python train.py --head_dim=128 --norm="rmsnorm" --rope_fraction=1.0 --attn_scale=0.0884 --init_std_qkv=0.0224 --beta1=0.9 --lr_head=0.00439 --schedule="wsd" --doc_mask=true --dataset="wikipedia_en"
MLP neurons of a small language model. Each row is named by its layer, matrix (gate and up: input weights) and neuron, and shows model dimensions 506-601. Each number is 128 + 32 x the weight over its row's rms, rounded and kept within 0 to 255. Numbers have three digits each. A neuron's up and down rows have the sign that makes its largest values positive.
A block is one neuron, or neurons of one layer that tend to fire together. After each block is what it responds to, as a language model described it from the Wikipedia text at the highest values.

L6.gate1658:116114159077119059130119077118130108104141073119087130128138112178107125166187118129161128196127117120123067109207129119113118134123106107164126111169079172114122053121092099151141133117151103129116087134107090098170113129113097177126124108097121135160084193134081123162130112137132097090
L6.up1658:138132115159108106170144132091120053132111149132079101121157111129137151133171130176177128086092141176115117102109104141098134143142176070145137123108103119085145092168105074151128182140118123126172120138106137125087133138114089111115084073129156119139130190136129111135115150145143057155
L6.gate1679:104166179173131144134135088123084152110136109143143082113082175075153096094189107124163105129078097119106169148141154118138147160108139109131122145124158108183145138128145115096163095117173139156145171104159127125083080105136165137064144100141135160113100082140130101079139106143138102086
L6.up1679:102179107124159105141142121092087136128129150153082118101147056116162153102138113152092124204172143117102169154127136160114128178131172104142162161165135136186138154142147074123144169087183114151178193108122107174091108151175122126143160086164140193069164106140112157084151127158115103149
L6.gate1986:091131097123105119167161126108170086084152149117086148172120149109146102125103074111135154117179146152063149153100058093139149192169169187068137088117168128120154156073077125132111182170196098135170170129136181149120090152107128147189187078100101174128152133133123111134120069086100165103
L6.up1986:172189122154124126148129108130181071101088155141077125187144148126087113191073155106139106151110110178162133118106149132120083163189152124097099144086110161134158164113064168146161112133091097169155097211128160164184185115167114078136125121139152122094110161169163160098156117111141114064
L6.gate2390:122169116128093116112133065158100158119114129105109228172113177116084112135080177135111163048108103123190150100101132111125118080112150124090108152133129137128132096125139202164116166120128165188152116108205100113117092088114145176170080097084142158132083162154152119047174150139176126159
L6.up2390:093117101077082079175102110161159099093145114101173145211069123153196139121126125077119067123106122136139158102148072137145107137133100149078088113087142136126101137069125211134142071138137130107116139148120057152121147117152139128129150132117134115210108126092207138105099112134096073132
Responds to: Before a person's name

L2.gate1576:126120080111131218082090115130051160106120159083052199146140188120160147145105125092078137101123135159149157127159106124119153140131120132146129101147116155114100160161193129177120119068146120160151109127144113137142122170136142098184132111118066121138114101125154150091135073098161106145
L2.up1576:157086173128109122110132090141089154159090125052039173133129134150133145151098115135122064115124131143139123148181124165109109137103101157135096094156099126153122116140125130154125155131169048112104125090065161131126145150168110125168064133115069120152064091132138128079139082130171124126
L2.gate2155:093098065155130136089165115218110131106107112053083178089145103093113128098113080113151197169155171132135115129138145127163170131153131072101118086105174118159141112169187106098132098086107077104124076081102111127136081164125080134119101121127129105112204168131077169120131112154158133136
L2.up2155:112098170138096151083112132104130120114134111190137133138143145119117099192143065129106090150201118108163155141111079145118098142126102198140131152137115124156157085168218098151161150181141161089164154134086112075130118084127107121106098129096148153167123123152130084104144101144054155199
Responds to: Titles before personal names

L6.gate512:093128132108115099188106117115118107095066134164164139127091104139156111121127056128145117069156119099176152169195131125100148215107181161143124129097120172120157131131133159134134130130198136136091100130116075130078096104131140122069146130161184114159111131156133168014130097137150142091
L6.up512:122099087109121079111080152125055132141079154136097144132122089140140105117129083098168138182116094132175182051130210149111110171137109185144195099092183156139172117133124189132112121084176152070158138074138119111121102094161152116047157157181146125159151213110114141120138120081111139122
L6.gate600:134181144117167161147103110194109127128125127098134122151089125146103124130127136129110145125045078136100088103084121121112063119141222159120137138106114105151108098175140089114080189112123096146110148126120104116129114115101188121082143118144144130126143135103185091105070177174223116129
L6.up600:075156161127111112053136161100152191094071162146130188131101112134102191130173141087116155125117146155205119108145174129161136126076133069135155131128132181167124153165092181071097097110099107120125089106105100092141071159131099157180170130159112122167153123106097154162102150101139193128
L6.gate939:126174182069067178124135125091211210157114153154163147091112129148140159133179128149099155114107121103166131195097129107109197123123148112132127151120143136130115171112127094121175079072177123188117144155176045078154117086099173117135163144116159122161123099088118107162124114103167135181
L6.up939:134133064109113121113095143074112144117143157140111171122123139179104137128150117087104142097086231116099120095091192172126146109138119140172168116137103131123099135141087146158154127238183155140124091132104104125181107120134095136129148155069120169165130088087150105118132142102102127137
L6.gate1842:142136151175194151242099101068207148085108088075091133127187138148095090101135120122096155162134135168149157165057088176170146127160217113150148184152144149111132100083108135087145110076145123119080119066122148116159134177134185186116158146117182116131149121076176145105121141115120122103
L6.up1842:106122135125139107165093079103156200143157099057118169121146142148118144105090134115098130186162167121196133129072099158086119069133059118097206166139162105103123075070110117124101105100100134133136154119144099117116107149143115170095121138101198169128142133111106063159115115126123129096
Responds to: Sports table number cells

L4.gate48:125109126084123121115126092144103072119104053113119171157047108140161120176092107092098113175150136110179164068117151177113187102135127147131084074152218127109118128123141117147092186166133118153171157133137132125163160128137099160107167119189105104141160111161131123067110097099188116127
L4.up48:147148176132171176090150106131115164138145146093078100189163171136151128104103147148109117156191109149122212129146162169135064128149119143047142083123125113090205186090192129131060145163143135152120141123164105170168098129140202125102187142103171156121153133133127144086110064110122117069
L4.gate598:153207167140161137135127158139097132115100094078109139123122183115148099118150117093123176100141208133163154118168141095138164115110201113147106087111113084132076089147109088157148123124055152148142121080144138074217122090136142140117131154150052115139151080053140102108097066128124117059
L4.up598:129094162090134122139179088121125120105114078124132142156110124135117099147159176110090134130168135137169131174173111159112117163107158121095180137102082117131145189131112121113156190071127098157195182113130171149127101152124085144168132140119111083141160126124125123075125111179135131132
L4.gate950:100114128211168168123113132139092101048121127035165155122086138123105101147147149110093154150186134135196118139105127151150119092173159126056145119137097166076090124160084161102148158066153151098118132100087105104170135104118141118146133070182143152137205120134141148136144098131127116152
L4.up950:111114107143137125160158122061125150117110101085161132053109078125091117098084160083126130195146132198148113140152155141139113138132137126138079175137070133025109135159138132101143176117152094136188102168173097155066148132123150117149100105083126109077142090095131121153095094133113132120
L4.gate1029:123101103183098159116141128134122104104078168140121121143125107129144075068071158206119096085067175135174149045124169123074094216125151123125134036169151097132114158122129079118153125137170127109131080135097104147134199101127131175066109146120130158122179124105138142091113138104064124109
L4.up1029:174129134135134122131127116172125160120137137144121103120085133078118131137187085149102098141119112130122174111165126135148128083140181066145134102154085156089142079166153159182099121110088103128175151091160139108160191096147170150138168151165109158129163117116147083135104148085118142172
L4.gate1233:172171104151150130100148064116105097136142143098093158136127121099162064149099138139124119124144149104168121080157136175206137110140145153118149128119111139132130132148094199126162195132157152123076046162122126109121152115093095090162107157133168155113149067079156129095139158082076135101
L4.up1233:144154121145128185118133143121157111113116124056120165175128162090125145105125138101146109131192128133147093130117174105120194088092146101168149166129126154116109114116077123149082101144134098166106117144107076118149157118095141111100117078131110115099117095135090115129099157110102143113
L4.gate1246:160153134093161126148069036138126067129142118124175068129129109156095121111173160142112164106168125078102097150137101061131088118095133114092156132128123078090170103133071154187069140121158138110146171173190153154104145074126111125170164099126124121101092178112119146141063167124112114064
L4.up1246:131132134082077108162142073097118125154213161104119074138135101123145172146086114114129169116113137116146140212169128131142148139091109156118147159144122123147156168101099071168105171098164129155158073117164112033122112106183131104174081108120077042150111042159136161148145127174122107139
L4.gate1784:075096121189099116109217101163117119123099153097159111108138103095151140104107126074162104107130183124172134130147108179126130132075172133100098106112119140134131131128113092049160136138058068143166152099110150134139087068147176123130111062091126178159136072125154092139077178071187045115
L4.up1784:123146083168182106097196113149089124121114123081138103143082175133082121120147133115153136092168115071129114117146134085121102134098147138144150090106114144141130153136145137131106171091136101130169105124179125137106141083146144050101149120092129101133080089153130162115125116151137113122
L4.gate2158:130149104107121168120127094076085145158098114117133103139099157143126173106144072115082143116167128090121122112122103125113155095133089134109171167125076134079181187184155091084122139119192152084072115108136139143177115101149164123088084173114176070132194151059133181098079073158117119166
L4.up2158:088084098134158117144141085088068123148109069120118123128187078187126137058103176100136130128202114158146075082123136157081111159068101128097085124195102091194125150129131121112097166115107132101130155089141122104134100121096192082151111118097082152090140109127155219144097118173158133149
Responds to: Just before personal names

L2.gate546:124109127144077210155119099152137058097077129122133135076151104155138199106139063167082136173092137112116119150182160163162118154150088128171134109118121118148093160098158063147150099192113120107145102117171151138127163120134111144155113115143155161188076147163097087122130112160130127115
L2.up546:172125073083180107131070152140142179132141123111154166130119099152122124172095161119150057172122117134130156105149161152097170150167165125109128121136104093146189097116159105083132121075092146131112211128140127126164142112085116191102111147124057142159144140147112162131083069110157098105
L2.gate634:139128091146138143119183128135089131171106080092116171146047152114196163144194093114125125117073147145063141132140101097077129107124102127108142179121112143124153140207139114124118180107095168164189150129111154169122111151128155125161081156116125120150140175138136145168107078137169129157
L2.up634:132204106141178093184198164147051090131130139143158062133135151149126160150139134127188143111139062121082161113099095162129127122108119093120157141137108113111086064131078142091118126150116153115098083177187092152196168141138090100089169091082163130135116114165101119133116084134154115112
Responds to: Table stat cells, word middles

L4.gate315:115084056178143128110157144145115178094088087149058106204160123047112105132099126052144107135156150108163131100143144143135164162127113098097101117096175146160108084163090153135118123124144179171094129125192134083130103122130112139145198181083158083060111153157123091121204093121094167169
L4.up315:081116145172150098069157150102122200138167078153167086172135135093172172114108141087117171118079180077058143161070142142119085157118161137158139131092124102180137102121176100093121148166160181135153138138152145151157149167087124149140117131074126147162087128083177085128091183116086195108
L4.gate614:108096118095123087158098122126105153121045055117126164137112115129155143179102095127126125178108117142130083099089099113126120105065096155093108166201092198171123102136125070106160095119180135143135084136110082127125118132107132131132140106127150071133136073174164086129134164137227149140
L4.up614:092124147139133143127135144100093088162121071146071140076136164140147083134124109146132119176104100116139086115158141099089107152157174098126124133071154140160127141100104144146112148154150097131174145065123122139130166125135119183127118142130157148135196085152131119127134114152171114084
L4.gate1450:190121075146095141136118058115116091126101184125142115166105147121143145191164089159147131114153093118133138178097096107161185196122187168131119128074132231170084124107158148179137111125100088131130123129153143160154090128129093145136125068128090128141097099164111122106118110149132132122
L4.up1450:114100117088138139122168153082106141166152127110153123144110067088144157094136088065107164100085187155141122135152124121112143124106144127120133140150160093139124152081128104125171178114164106160139093177115156149155112138115140159130137163135127150148074116085116113096156126168087092105
L4.gate1503:110111167156120115116086121109095135132153156136108114144103187100111168191115109089146142172086115141094159124106171116120133181122135112121178105118106144099090120084138124123047086146096112111156155111099124115119126113069145145143149089096116071134133094102129168152127146106155143178
L4.up1503:098138216124136134124157100156160156076111169127138102098117138088155086108145111081115127102125129097134119132082084098124151130133127141091157170118084062145099118159072107154078129151163150119130177116118106077161098157139110121125129136101152186069094125129105187112148082109130178111
L4.gate1943:098137118087092145085133107105168081148068069139086178125081145124167110112118139079127106119095144110116166114096083081106157187096102142129142135147158122109089068087085084153155095074093101116152129108128143173061122148096144139125107105100137157149146096147211081147118148131189127145
L4.up1943:060129150164110133171140110090120124117119190105158170125091139125164124117166143125161143126105131165125096093081133066140144102134085069148111103137081136129104121115136127107151124111131085111174152151044160129067174120081116119111129171118106171157085073162130153110092134131076095109
L4.gate2084:137125153091164127119128098081171085158156156171112072102121119138116115168122137127098079141134136117110135182161123136105180160137103187089119104119159176132119153104049096151124099152081112133133111101156100179120154125124162176111100109204132074146058052138063119125065136113107116137
L4.up2084:122180097146191108123147083167149095125107096134092149082131125106092152155157175107092092150143074139159136135146155105167138157167166122121128103166136124125152130152133117176166140134119123142153110184149165166130131072171095073081148140153068154145139139084151117108095105189127117126
L4.gate2121:122118118116129115121159132143152119053088182124149139098132188130060133096126091140156092080143116077129138107099094119063173144124139080147200187136143138091169163142124143080159119148128123127106135184122165127168121157107118118139154162091099120135169113052158116175106114114141115138
L4.up2121:081088127129110129153104114166108116168142155100135136109136179096114093128160145133162193100136131144127162130192131098149148127119050154095152122112114103160163076152180099145129154088128158189124153095179188119169086084123138108125068134165173142102124108121097111143125175126136160155
L4.gate2161:152117157125174126111165099099170162136154068168189136157149182105114125103103101135140113150059104107144133167152075143124123161107148085109149079143110072155110177200076096167072064086145090089200106145077129107133157105180118146151200136124131130108139151115146098122118164087158098153
L4.up2161:126157140122100134171124129127130145179124115175106135121158117127099111140126099159095190163099105112083073097094069194158131099141081063092111181133126125042159139087134109164179168158084166116149125163088143167064124135105141094130111143150134129183149146116112145117118165104153171179
Responds to: Stats table cell numbers